MLP neurons of a small language model. Each row is named by its layer, matrix (gate and up: input weights) and neuron, and shows model dimensions 256-447. Each number is 128 + 24 x the weight over its row's rms, rounded and kept within 0 to 255. Numbers have three digits each. A neuron's up and down rows have the sign that makes its largest values positive.
After each neuron's rows, "fires in" lists the words (lower case) most often at its 100 highest values on Wikipedia text that the model never trained on.

L2.gate1003:142126108113116121184111098154142120137129111105140146086103116170123100092115112147111096102107146165136115126169112105121091117159169151112098160119093148123149126123112144123126116105114103168133092159122098113165129116150124107147146153183103126148094152147139161128113122121103137112102124122110130080121155099125128144140129110130128118111112075127120155125111124137126144148125181124177098152102125124123103136144131163137139134104131174137143121190107114088096130116110109139123159090143121090138088137140142138132111128139112140124109137116115131114130166132095137132
L2.up1003:098087135115130143109120195146122081171159148156089126112120151160151113135108130112156170110153134141170135135122134167110097121131113126150134120137094151147053144110057115139112121152095127125116147130086146133139145141162112102119122119143137113097136146140112133146114105075162140132151078103109142122138126121100113115133140120108107104107133155091157172121133128156163135139135109128156105143129150142106133156171131083183130156127084116147161117153131114102066134094164122125158109123101137134118096128125142109117139093190131156152116077134115129147142099114145104137
fires in: "by", "pura", "great", "round", "how", "bydo"

L2.gate1057:139151147137138148138120132141143141080141161120098131121121120085094129069158141123173151120124113151121132106153101147124119164115166131163132154140122128138155169122147166140125164142133130155104135122139132120139160173095140176164118096118122106105114153135155126107121109138100154149146190155146114125135158155105142171149107131144092094087140104100148133124109137135135110158091131155144141154154125105115097150137106124148142113161119087130116114141148113104112103083098112131142150118086129101113132142105151117156087148109158132105151153091141112119153113174124123095
L2.up1057:175104133149136148124109109140160127138149193146151117124107098079070137084169154111147122113140118127134172131132112146141142124090104143147141175173114110154140132117169129127152150142118096140125072152133125131143135131123171124148127127115132130137121133128114127120135158143111127143118147134107134099117150149097133129163092103113096113098154126129123120128141136132128149136130139144122148109137173107111088134194160100142124115139101096116076125140084120123128068116128114137115148134114150125153181171124155133153111101119137111168122132111131170124131076138172138127
fires in: "s", "national", "nationality", "educational", "references", "conferences"

L2.gate373:099143124149137145175137121129113171094146103156122140117119098134121120107114110148127145124105161139101087115136103137132107092143154087118154147138115155119155172136156134118157118082171136133161087141088103118120141136153172136157113106102095151158163112193159125115131117145172108114105111113121100101168115108111122119133126170142073099108107160092111112119090108102145108095126145105147129104099130133134150148144116132159101136082132167101153130144119147166104084180119085111178093161163132139155136129120153137115121089123147123133104134113120122112124136130160109082
L2.up373:143140124119049096126094143136146135119100088110100137108110098102086142119080180119158136118164104138086135126139141120105158120163128134133169139155131161093147137122123159151156145113100130130128131140130108151152151161153161149183116134154121115152139140147121136125083121097119132101126105146108111141159161109131139132102141121092127102137111166075169127112129117132094160112117117134137168119084130116152165162155119103188166098150143092146109103133134112148112119107162108092137109140131119105158132155113145115156125135123148152097133117120156138114109142134118111126
fires in: "by", "goal", "part", "san", "bydo", "4"

L5.gate594:183140138144127118103118114132124134172111079137113149099176139142084149097172126118090147160117171111108144148154108107127111161123166120080128108158109132124175097115136137129149102109147137137144114162080108101139163078159086149120117126155131102137152128097171125134125134141139114151120121124127172097131145102122122129102120098076156145109119112137117151127100134142117096164107129123102143110166100102137126124072137130130147142142124161149129126138115124064153124121095129152133073175131118156149132162136168123083123114166147120109093145079109111139108089164142167056
L5.up594:151130130137188128120153141124127126082116068124142132135129092150166165088127089122132146127118174149109106131155081192104108144085118144112098076144132093116117115136123135128138132121145127120151105098120143139188134142133122105113097119153128094108116119161113141148098144147141195125131114125138127129133129094144114136117126154116130120125146136154095135107151146072156136123064137172141103194129082117111113118112108176129104140181139165129130096107101150150127166150099086136135091113117133149119153104128171154109124138137121153122103132108129107135087104141134131118
fires in: "aus", "rus", "jpn", "gbr", "usa", "ger"

L2.gate881:112122099143107102151114099111115130180126155146184105100126135146138135070157094188171135147114117129086111119106117172139159113100157134134144113144161135160082132129156163084132125125120146115083139095155113124125135140118149099164106144099153122096132073103102096146130145105122090135100094154140171120116134166116122143131113148114116114131155134116104125166155136088141111141145148140184138178129107135168114138150154123139112106133110153145121130117121099085109136087136103119152111132141103090128156116131133130127119127116110139136181116148090094130108123134073088152
L2.up881:117142135094114172129089070131152131101111141151128090129132109108085111161177120121131093119107152191148083144122126105156154112150143140076145130148167094082136154116114140173155101122124141081122128130111135111122121123076118180152133109140155150120156100124155190123162130138154131139144112102124101153097118142144123144127125116143129143108119110129146139115088137158145114098104107110075168131157139127102096106109084115139121135142139128085119108126166123158103088099173138169071143173142137107172106123154123124099125156122115148101123156127120088162129116160110158143
fires in: "along", "manager", "2006", "instead", "2026"

L2.gate516:106111141165156156132119123091157118162133151120116143147102080151087139138100130135109169154080177106125112139159135131124117180149084111109131128136176133115151149112134079079126115133123086163107123126137115114083109146121093104147105128109148130081110110123110107135131149124143100122139072123143125096112127132113112134112136119097066167167127131126156148152162112174145095141142127155125108109151159145150145111109102131109058135120116134169111126120132109185128142125139113098127167071150131113131152131099186126134141137168137147172106129081095125141115108153141156115
L2.up516:146108106165143166144153120123125125142167105159140130146073135149142129152100090135135160151090106087117130127194140130106124097120086119083103118115171159136161147134114118120138126157101091136135143137118128128134137080136163091186118115150128111057162176091156096168104142119165168176135186137138137097137144112117137096090125114094110142127153099114108126154189108115125149151096095105095077120123113149143113143087127116151173101109119123129163139129140148150096117138165176105154143130143095132134139131138146107135150145114115090119110145104111112176105129120119122129
fires in: "after", "vocals", "an", "hospital", "methamphetamine", "37"

L2.gate962:111109095104153167142146099076101155137129167123129097138150108127084182161117153133142130152147133149103148115158136143138144102151130162127108124065071123161147141142142092148118132130152170131145143155165089083096138217116126123117112127090150110166119154141139108125141110102149148097130108133109114120125126141130151120159084063140142136119106124158153147083120127116135116104102149116130089105139127141149120141110136143126138111115069135110137168150139132148126156105115148086167085150110163138126124132163113111098128108143158104139122105090124125167094105123115164085
L2.up962:079151155120136133126169156141126111133133150061100108131124118136146137139129166128103124111131137146114130162130150071141134073169158155086154107112163127174147089145112116146126128109131190122124132142115153101145119158168115113158106138134106150167162135140122115125047139120116141168128122096132110124098144127125144169153151090105142132136121114121106116091130124127123115157141121145148120145164114114130148099105123130137146103142089137141155129147110160174134140193108145122099134133105164104148128090132135133121114095135158113182118137096106109217134123123122101143
fires in: "announced", "city", "grokhovskii", "as", "drums"

L2.gate528:074164122076136087159134160130108102145133171128141130110107118136124165138122131136094182124149134147124127147102155144138128137103136153138137099146111140171164155121124120126117093098112117149085148101177065102116133112126107093186150122120123098130129132137130118139094115138123119140116120132136083065130144152151098114158169139143140104102144109088088105148112117142101145172132094126082128124133094116161126133121119160142105138176150150116083106110123103130158155127104155106094099114156139150109151136135107122146153174113110177113118179144115100152095095128119116094
L2.up528:159143148156117091128136128154167117066135075115112149124169157120099138126143076170112075106081111145133119131112091091161143160121126149150085131124180144118152111118165102145158111125116109106104119167126128142130134117129127135099142115120113121121100120114125102107150135112139136178156101166129137152111065132098154133128111124100110133119130103156121162133079110118178121128143151120139184131170147135118106112131121104095133159144134133105126111087119151148118121145161126126128110104094119099111117123095141112126133151106125142162117097132134125119166151118077146103
fires in: "group", "5", "art", "front", "position", "soccer"

L7.gate751:094162103113113132098137114150114133109114139110136124146131161074098166139122148098127117130126126125120146118140142111164115137153127138139104146128154172120139150127112098157123137114153111148160155124161156101109115096177115161148121080144123136119123141096079125120142116135131084110133082146136151114127105107142116133114120142122096158149139121144136155077123118143136109135129147098122138159111122155111093155154080151125149111121137077145147132147121108090117112125155089127085125131166132157126116149183147112120137139165172145139142140167103087127122112114098151135
L7.up751:157180107095096104132156150144115107113121155093163138099113175097096140141161132113131088126148147127136130120161165119161093129130156157168097134150147188171191157156097144177119130111082110096143140089144136116134106090133126104125143096162150166124156137159154122121114098149151105139099100129156113135106125106125093148120101127117058151097130155178130137095083126123123134128136121104104122128123124125204155158130165128120124123088171090144153141144127084129117132163155104128095122132153133097120116116157159127121127137106124120164097108183129108108099119164132142144
fires in: "7", "14", "11", "15", "13", "12"

L2.gate25:112121130142158142123122148110113144131147122100158118138173148089099124142110129112120147128117135103120054137131106134131130075140130135140116120174112134119106141127124092122077149154141179136124129150102139136112112104135108108130132170140156159145105149115147153165109103117133125095128146120141116105122138126119086144169129098167131158161122156069133100158110094101134127142134126177164139162091100090143139123173127121154145154063080102113140123155178115115121136138147144100121155160149131112128100128155121156129112171114095118163181115177118122161063147141120170136
L2.up25:105138109144151126141150108120160115180175153152137142100136192103114116126099108120120109133120118111102064117118140125127138114157149107145151106190075115106090145117125089148093100174117100177161124113126109097084105133142099099138143114120175160143135115114136141112099122145110106114150187136115116135118131139162114149179126087151139132102118110127123139124086156103096121143105115143167161143061084117116144128141145139129145146105128102136133104136124143111106154092143167125109143171148136128146114151142102140108094149145104155164179150128112137153095086108143145154
fires in: "research", "finished", "we", "reception", "summer", "fell"

L2.gate1341:085107125147125153117110160148122131123100154160141141156114146082138129163118091123116177140084144135172133087130112135100081169176165126116133116101156089106103163136148187127078160142142132143139109117153155105103186107099108127147112130129113131138103130107076118127098132132114149124102102133151103143127143122093155159155142119110101142121181125122146089170145124146159125140158156114149111176102108131124142103125119125134073176109120122097106124130163096134113124125081099129129147111165123110134169110089140139144138152121136131148151125153115086114100112098140123119
L2.up1341:075144092124114121151127134166151146131160131118161076157142142097151104138134142101120117113073144080134110126072158146137113147116111132135113121136119126135109135138158140141131175131121109165151141184104124142145146114094139085146118129089147151093117094109103092123112110121148166142117186135152100123136165111099136120095160137112176148127117147117173115119081158123115134140107126094171117133111101147104188108111144097137096146163156119137154150078128136139135134107071106094173194137110173143139176117140093131143130134163153180132130154110137131152088138107128116154
fires in: "time", "7", "may"

L2.gate825:125101135125153082125143111117117105123120144101133130144132155148098141121188100165139096119118089144138122113126116094139110089127139151133162106120119119106146139145112101110082153146097115128121114115154150104088155122139063104126099120135153120133101124070085134138137126137111137135104142163125106148147091140117097120156120130101131143136125122087140151114116111152141119130162091145134114118150129154129129084176139100089121107111144156061155178129103121148077119115155108135123155116124118089115113116106147117104101140124116149123145128130151131141158159103122142117
L2.up825:116116154150135101100104066119149121086147138098144112173147107102133114117120111157135136146122102128128133162139101139138126125130129124138117094160081090126148121090151123115120138136103131113163102135108124124133153136122138149157108131105145098109139139129103142109115154143149133106117168115124101108141101094136118122158120099159124154092100136121091151127116138124157117105126122114069155130082093108170144126152152131106155092102101098097123118078080122114160128084116117096096133141103110092161123110149165159135080131131176109106113135121142183130168101131111156105
fires in: "2000", "finished", "2023", "doubles", "reception", "fellow"

L2.gate151:131138095114122110125078098080122085134158108139125136139157146120062142109119151190116123111145125124153136106095137074112083076070072113108095130107088122130161129134169108103158130124144156103132115162150111122148133124175136172157109130095135140146148086145107137136134121140103129117133122065067124120157115137172115107164165127089105175104178133134139134126154105137128136141155130122155115128110078134140135137155129136111141139168113111180116119149128115136117130113080126133134148158128150156116146136122107126130106114121138077112114113139145146119121128162139126152
L2.up151:135136094140146086100099116126148131155090099139107127147172149124168094081143092199140161139162101131165117086132127164093121116151166122110110155103154135132156158143102100149099121125181168114132053087127130121141077157104158124106115118128090126103129107111122122158119148165140116137127170127153107145138169131088135129133099095143130140105125113163121108158125155188140120170126117121190137148189127144162137127136126113134090121151097165170092121109194084118153110155125118121144129133134110093141141133085118144156151110125122134133111115139164106177112073104102076134
fires in: "as", "music", "1"

L7.gate779:115142123097111113110137148129122122109139166182108143113102156150103145100146155138137153140113117144121115146121153156110174106118142099108122141087160124149145126160105137086098144087165094143127109125104119147104122144127114145136135125134118122109163126140105090111097119128151166193108091137185098099127103130157167146136087143144139113173161124100089106110103112147088127104109160104120111151122121128133097086104111120123142137169098145150093132117168102135154090139152140125117087120096130142116115146078123137183142128125112126150135114104132095087108156142128102149
L7.up779:150116120123141083147122098158159113136111092115127167140146130124087128168126106122134118125136089134097171070149116121142145171123114156162112144127109093100097143143134146106126103106115110100163144163139106137146137116131123133120106113122186142176137128157098135114067108143118130110101094123152172105126144130102113125126134110128139117135129122115142133104147130143127125159151104078082124144158182164186167090117133128114129168149103117152157104150149093124126083113138101127166151171123140089119144110087152150090133144120116151164137148117125150154180163164087163123
fires in: "more", "very", "almost"

L2.gate1178:127129156122101108156113125140086173117116173091147137150119111116114103085180118093159105116146144160141104124080153113165144108120059119116132149098167131111122131152129133138139103160097160125113124140118133141144138125136121090121126132143116139103120127141142168144150140094090119107106137099125123138113097131103155108164174175120135139164139140103078110148109121128098134133125130112155126138136148124125150177146114094115124129135082087165112118129161123064104136121140143125123138075129111160144158129143145113145106133146137132133094139136158121136168115109113079133
L2.up1178:100104127121087122116126145070099126128163154087150107129087116102133100093129158112110097103093113140165146130097139156137112105134073140132149122085134169148121139135142123140139128091059152127134154135156146108160124147156132101116162108143120156174133114129103116132156119137137127150179059091110109133128112116109142101155140111164127132142146115127082082112139146133173121160112117146089139146147148124110084176114131119133087100088089115149123078124143157128134139122146147137113118072124126164155126112174120165140115157138101157120110159122145125115137087115076133146
fires in: "he", "file", "jubilee", "mile", "missile", "galileo"

L5.gate806:103111161124098160132120124082163140136138101139140184125156158129081154082149118143125155163106087167141175142130129127142147142189083138130127127121143123102130129116140119139132115114140093086139150177139136106140121109173133111143125103089111127115174100132178121165152128093124081117083134178148085077115130111134110120102132116138133118158131104123122099083141173127104113147145115122152134128148155085099114138142100131136090143114135150147101124156152127128131168129151137148088148121088116148140119090130076120107076122174133132139156137145142126140129124166130162099
L5.up806:125157151070145132102112120171114096112128091147140135092137076136117148168151095107135111089138124167117147089131100116101135133124148128145112083148100114136116105111120126069140157140155123118135128127105099143139100141111115141134132126161119129126113178104131111117101132071130087165183145157159139147117127146099109171116101107103122140136151098115148135120118171141133137174149140145124152132120174151122141111098152121131137114173149143106141128115156114131112158109136141114146137135154142141131110115141104156137140169140133116128110131097131131159164139128132130137
fires in: "also", "no", "more", "the", "feat", "first"

L7.gate151:133162074149166167146094145110083151122127149153116125160153090138089121178100157109114096142145114130084146158143113082128135140164145169121110136187121143165188104122109110149145124125143146116159158128099166120137154097131108119101122141177143139150154120164130142120170082163117128133122102156122103118160101163125115128112109135147133111091135108164092117114124131156158104111121131148111099135138099086096128156109112134133125154118125160171106085133125099144091104119114083145131117151132161180099136153166131150129125101127123125167091174136090111136148145107137099110
L7.up151:155145176122129174162093121157116134109142123142114094123136091097137140080118138158099140144112141141116125159120126131181108143130125109133139095187118079120155153166155142136126127103094156104130075134105118114144122116139099109100084153113122157092137116104134110146126113137135121126152099126123132102116133138089093128128123123113156110139128133120112148153118112130142087099139122113125127116155107106093122138131086146101111127145134136171090113126110130125070118098099144154127120154115137149096193089121134165133118111166098130093098155108146155113101073132088104119
fires in: "ned", "aus", "ksa", "by", "nail", "jpn"

L14.gate1309:134150126090131119112110122137114138120130102135104107118098123134100078151151109128143074086127109130110123104181098091140114083124127139076114150137117112120117120110120167121132082113117148112137146089090128128144143112156175132144116141085113127152087164108132115094175130181123123114102131092106129113149153163161119159118127153130117136150156113147131134115133103140156069129165092128117120121142125133116115106166130101143101120129139152087140083133153124106133093132076147149155159129127130137130098186141180144113082125124136128116139128122177094128173121099118112109
L14.up1309:128106132106131121174145120138168152134151119109084113120114104115148130133128111149155118145123176118119103148172125124125125126078139125083132112144103114116140141127143088146085124118144175146150148106103122123154176113157158079106130120125132160147166147098096141082135154138099175121121140105114123049135162142112111172149128130137127148148135113145095135120132109064116111095140082117129135122103092126130074140119139162113130106131131125118160112122111104142168146143129140130128132128149122133111126132137154161187073103118124088130132104036153147132157110118143097125
fires in: "name", "daele", "meaning", "named", "renamed", "mediterranean"

L2.gate93:125122087116155151105082124164113129107120136139150109107125132094160148122145168158138141109111145158147135128123121113094125106122121124099179130138153141140151128126152137098158081142145165116147129182167141135147149111145087122169099157118153133108067179163134106126136122127163132136119127132123133129120126077133119124125158137106108141163139160120131091129133121141138122079160137131144098147117150159128132140137118085146095125191123099116152136135114126080131103088102103124146125152160123165128169139133113146173158110138099147106136153126152106157117164124161102146
L2.up93:113125083133125189152143096156129161146098134159170143134118102122105143134125165110137141132124110117170092113149149153118108094118139157097130124152119110120119119113119139115125104109152115136127100185152129136145132135125095115149081139120109119107077123130131120129129100196109173142166149140081138145125165105121156116145128152149105132102140109148161127140116083129137087083189134103168130141094148153109112099126115101182108147173139075118134120175134111110134099098139136105084136117114140133099155161132100106142119095110132153123163098197155155120149141107209095143
fires in: "available", "after", "died", "national", "of", "nationality"

L2.gate960:091142172108129117182113113136112137145157137157144139138126129141152120104129115097145154101168154103118127169108092141127130154112156096107095134122108081127150134132175126115090144099126157148125104184145125115152135101126144098124102092139139132089158093151137127154152114137097105126130116142144126131110136172151182154108182152121115143120120123152137131104128165150105136113072119132112133173089081084149107175155162080128158162095154161132110142118131124137171119133173129080118083148163113124129133120123144121124116090148107105142147153109132119135114165113098139111
L2.up960:079149127146112166112129113123085110112131085167107139146111156104164152109125127168169158107129149114136111166134095140131117142151110115085145110164099151127126087115136108119119146100154113148122150097123147103173123128125128116154158151161130124116150153124140159140151126136126179158126112129137118112127100137133125142101152105103144139127112129155158100104124133123123137120151173103137132130129158134149154117130161124117148121111107080129129090122095138135199097103186125081111138080088121095143155102126164147118140120138136130146155097090104108117121133152158164124
fires in: "0", "african", "how", "difficult"

L2.gate182:134170120165118141094164135104135124145129111165154147096123128127102161136155145163144102130163143139103101138123161102087140157085155163086153136064125139126166160153089153132159171189137115119125128147124110141123130143113120112144129157114108094165119125121149124124157148133140124108102150113180121151131131149148119089135120122123063109112160124132124142135115110100121103121171130112092106113138152104149095098102137081104185147137123153153103104127094093141131142138166137115123124148131118171140097133134156143121142128148145110161151082137161153109085126156095139100
L2.up182:120147112135117141105139147154105103156106100154158162112118146138118138138159140100134154132117037129144099164118139132124149135142113172095176145177178129136187109112075145123166095111140125144125093148114089152110164103116137084140147080136082123111152113115185132122113121111114116102067169116124124105124133153145134177121142106120098131141156105105129154078072118108109111157150121116096134121137085146130121098127170075155144169150155120129117142138169129083160090170171155087152104130151058117102089162111109172125104131126163144116150130136140122149136101086163136152
fires in: "tournament", "1994", "community", "mississauga", "promote"

L7.gate1216:103121141100131118161142115098144131117152121140138103102145136096086105109126091072146086127113106138131110142155184118163120128149106108122103140108144124098079158120129103153111141171155093138117122134118091121155097158121130084111115167134140115118154107134128157095119118112142082080160146123144138150112157152164125118102152135100121152107143089131106124136104098081091109126123149103142107145136093139118127137179153116140136139124167159132168143098131097121126101170109127115118142155125101110172108118156110082131102105128163123141144172140145136154153120131115174145
L7.up1216:101115145157110151131115190132091145112146151125112103108125086110131091125103135148153130172131077095131096133146129126130124143129176102106138142093156146061116174120153080135077085110120100129095101115124140111155099145117171126136132160101145108125132095101128156060138131124107106057158152103114123108128147127162140087128148112083115094078135107105114132136124097141069109071133136131185143168086102099152122128108130135161128138147125156139170134111101117113101125154132119093145101090122139117121138164138137117135120118149147106130143123145133135154192132132119162157
fires in: "not", "only", "usually", "often", "also"

L7.gate589:129175123146158133100127119124096100149111155102149117120160115114107154149138123139099151069146118156152108124103092129163114142104148175124163159137136179114123148142123115189097131111152085137175175132087147152140139123111130133100129097121126144124098127103109125106140122105120135145116138139132169126134123109100135152144065106149098119159144131124143154114118150113141129097123124137111139152115158065135083153148114157157104155122121114097134161155134088095120160169136139115143108161094124138157121129087105165138063136141131123139114118114120118125096112158125126162
L7.up589:094156109139104105116119143160149134127147135091150121126105148116130103155144132096149111135147151144131146149101158108133106107141118107101085116122079132144123110143157149153099128119129113145112115161100114115118123148087144149127123107109124120114144117122164124130134133089117093088114139089127122122139118122141150185139111120102142148138102098145158144126091073140176098142150117170104154144099123100135112095137135136167101146130113111124145121091192106116123117173136163122136112170114113153093119125089134164125106143150141117146138114117157155128082116107128142152
fires in: "9", "11", "13", "14", "15", "12"

L2.gate859:098149106090129118128117126154128104155162119192139131127132155130103110115116155141106171072160111089110127096128118120114114113133083140112168145119108140112138100151116123126094142093091146169121186140142108161133114118147147169142132105173142166194150155088135109107133092146108081134153131167147113180128111188105150125136125119149125103125112152116109151136154134083110107163088109074118089144114151135081105130160123107127103160170103092141106092086130124098134121109118155154141145139155100147165136127151134131140146153168122165110176146160114125113110117107175114131
L2.up859:127121106163106101137099089118114096128109156142159128155133116113091120086121156109129152133124089123089068134178129142138135120114175141113150150168130136108136121147130147170095163122112183115137135129098091135138100111128147111100153182105128152123113132110140133157135129152136112174113123190149105096105120163097127110119172120089129127129089144141137139147136132146132108132162120127125082109112110120136172119184122101149140112108143125098113135105123138152135140060141140108095098147135146118125144112172155172111092129131116092158131124168125121142130159092117084123
fires in: "after", "7", "general"

L5.gate991:124083154136130130145118169142133096113146157142119094126135137161084140117152083151107123097120144075137133141126164159095104099132135133129077124133134096107137141129114102142113138137138116130086104141096163106128155107156148141065125131134131073124145091113155150099137098176129113106119091097127100136144132098111119126133146124094115178136133117149166127105131130143139145116121105133084111129155124137159141123109148161136150124167144117116101147153149126105086064122134157178138115139123117179127074150145133142110087137108132116106125142156124171178163116115154148182
L5.up991:084124145140107186123104148107164137091137178169073171131121110157106100111139117143178118115125134111141161137105151161089159092086134166154132129111099123118120177120127130101143136153139108147144069155120123175081153123135157114120126146133154115099087098112160135129157103084155103128118146098093156134144163074128116091148144125126097132144146113127129111113155138129089132114127149140108133149094110078133117164138126095106143127124117137102120165134146103115069151138143117138145117122098115097131108099157098099070137156084135145099152091153124178176118130133136139194
fires in: "not", "also", "all", "no", "helped"

L2.gate1237:140131084114117119135138134139146122126122106157134115108144139157146115126159112115131146147140107138117141109176121089134149097126125139096172110167135142114073115127167140134104108112105084115101124096099103113127164142127134115171151166154137080176129075160148149154151139144115108148127096143114109083123149139112157151135131126144159109065147129068131082100089154136107120131149164141138130113124101170121102155122117153142072145126101119115146099137176087112128169167096125108144158124171160117141144127092154113172110099099103095143147123116167136153138119156140150180
L2.up1237:151121082087150139127133136153111131084136118085137154126130122151112125141157100074108148189160109117136126134097143132158156102160130155109121129142095105102146122152158145125098118095131134117108097146076117134142109134175155118137134120164123097138147102141157064151105116093153080107126118128123161087088166136124166140132125107099127175137135152128129130143079117146104093124098123152143100117162099164109145062151117099170122113109114107104093107152106118140130092150130120158122149170144148127137118112105155118152136179109107105142117126094123138136138135124084154098
fires in: "9", "7", "cancelled", "19", "cancellation"

L2.gate49:098147118178127123111121158094162126124142128067147145152143145165130173082136133153161122139144162137118134077114129100112103149173164125131104119157146122095149099139152113151144130133093173125129159115106132121135109145118140143109155132141130137189132114138143121148116130117071127163147133177146140140123137111134161097150087117142093153084096116124121173125115119096111143175127182110140124159129157080098105113113095103106137148094136107169089149164103113118159130103146138136107134093171136124104147191168124145117126142108125137153136114102117140116104115140101146142
L2.up49:117129105125131121102167160123091124127162113131137128139112142154128129111143156117125145125135141131070141141192132143121143118127141162165112125134144099134160114113174131159165166101109127118143151113165140118136131173117155142164153145144177147133128115118130148100046152170115118172131115141131159093084107107104166125162120125153140122104150142145100148161107115100079123177136110091136119153102089149135122151066094114091139161119144105128128136156093132104140170124107137108121143138137125145082091137093137113144118147106156120153127112129154121093135118111115138165
fires in: "its", "1996"

L2.gate1313:161103141126138120167169150125128141109121156096108165128143156151125113129070119115130132124148153126126097152148103147120128156146159092132102134141102162135136134159102142066131131116094173140150109144119122097075087101142156152123156105131101120116172140123174167126123104156123122150127101151125063118147121137103139111132140171169130128115134144113099148109141113090118095115121121159145127105130135169135148132127134130130122100125172119117151172134086109138113125071161105119135124160096124113099110117086146126129096129118103158092138093117115120117109121109143123110
L2.up1313:129130164098155113074104130131119086099092094155183115138114148153124139171142143140148124116131138153152088079109150122100105123131143134142098088139123111082153147118119128178152112120138143132125121126123110159149142107103114090118094141115125129166111107135072122185086095109120104147141108095121184118100138112151124116099097184110139128152073162210121137130134141144125134131113082131108148110107124116113103121128123088161097128107145142121114103099143170135147120144093091148086125106096102138124175095148164137113127144149164133142121117120184123133145126133054152089
fires in: "of", "an", "1939", "retirement"

L7.gate651:121142116163135106149157114128138132087100144071160086143110140185109116157116091078128113149130126142125101127114119165168101138133151150125107146109095142123124115127115143101144127126177166150127154133115101151151142112152144124126076148162165155137122167128142153105118133074109121139163115112101143169138103123088131138149101128113143131121125147105132122134149113134155102102137088161122091108177135087177123120126093146110145125092155106102167179125117128091096125103098130134145099125151140142127109125114159134126107119138163156092095105129083134127135116101152115095
L7.up651:146185134164141136126143152100122164125114122139099139137103103087150158053156100112125138167110095136117158178126063147151073096075154134143118131126123117156101140146152097102131131167168160109148135151117125135142107139095119139129094140126106133130133138117130145120113126118105112100109134104109097193129113104146127158161108132127101128089128139142076137153119133124153110146103137171073126147183069090180114089117105147085154127117161153116136113088083101150136142133075122136082136209134170112140120101103138113106137125142123175138112095099085136136129126107131119138
fires in: "aus", "rus", "ita", "jpn", "us"

L5.gate286:132092116090115141116101140133194113119108125129120153145144123103134107136133090129117121129123146107108147115144141173107138146196123145143117132121102142161155129124088148119143093127124129099169162080121141145127135141107091111106127156145148098102147118118119123159104137152102095152111167102116096115106127150101119083142121118119132122103121117161148125120150157105129127098150142115123133140144121096117132088154151171104126131117137135088131128106195102149111123106118126164120111178167095126158133151120138147132130106145147102107130121110102113120161142156111124072
L5.up286:147158123125100135079111112136150147074096140130119118151139115124148125162134137090121135133114116123117125180117099152124103136124135069103117082153095145147139128151102168136090098135107134127117139069150076148177112109112158114083119172139110062118098109130131105134061164085149117164128144131127111136157124120143128141145112109098156103110123093178137147141150139104101145138109154114126160160118131136163162098142100124111105140147145133137134122151133133091142135140127138125141152177083134084149144105159144113117113144157134134154185146103163137083113159126116125121
fires in: "5", "4", "7", "15", "6", "8"

L2.gate915:152090125126117141172128079125153098116155104129109096114134145154102141106104135155154120131112131165150137123160105116140099105133114141114107095147160095112091113116144153094110133134145070137149128094117121136090132126090142124119143180150098107107095128070184093112103133073122117094106151169171136092100114160184105129140162102108103131116088115108087104123121119145159109103078143138129128138135109085108081171133102105107148093088137102112156143096132124136128100116111132140134114160113160144113161119162108131099137140110171135132152158104164110096156106176143120104
L2.up915:123124147124077135161097107083079109129123148117125125150103135142153130116158113143105149126128117137131136093114170129132101134162160121121145083135097127119123118109121131149192128123135142113154168110116113096123126081147088112121145096132148136140146109128109121154124109177182107131077158164114167102122164150076104175150168127131118154105148141174134112095158144097110138105122155143120154092136120142091151131099085142096185097127117134119113150054085142138141129097129175160159138144151081106091131149082127175146124129113136109142147134116151163132109136143130147102
fires in: "before", "playing", "play", "description", "yet", "watch"

L2.gate710:115131151147114163123137116116120117088118098152178112110115139120127133108151112149085172142091118166137101129121138103116105148122139160082175123146196123109152131114178156141140121098150124149145136135112119135156128051132128144144097105132129141136134080160096161139104139124133112177146152114149145131125086115133157145152131128147087191171140154114123152098115157134102096137097124114160115132119152122159160133114122128159138135134113111147077115143122133138124076099137125097173083102143121203105106141141109141133121108103109112127104107127124133104097140157126139100
L2.up710:136132124150088148108196132126114112174126099105130130106096155124154163127129141099131131155114126111133167130106113104096099118138133138148088170130126159122141108116126112114102164118108120152129171109114098122129164121112150106147110122106172167162126118148129153154128131137131123166104130096123110099125117124158128149110080123112096121117130149116111156167141129155158139120093151146151156145101153171170122094120126142127162189126106093162133123159143113144149145073138158139092118160171133194130136153166123119161095082137112127135113169120113120093142071128093148146
fires in: "same", "million", "radio", "billion", "website"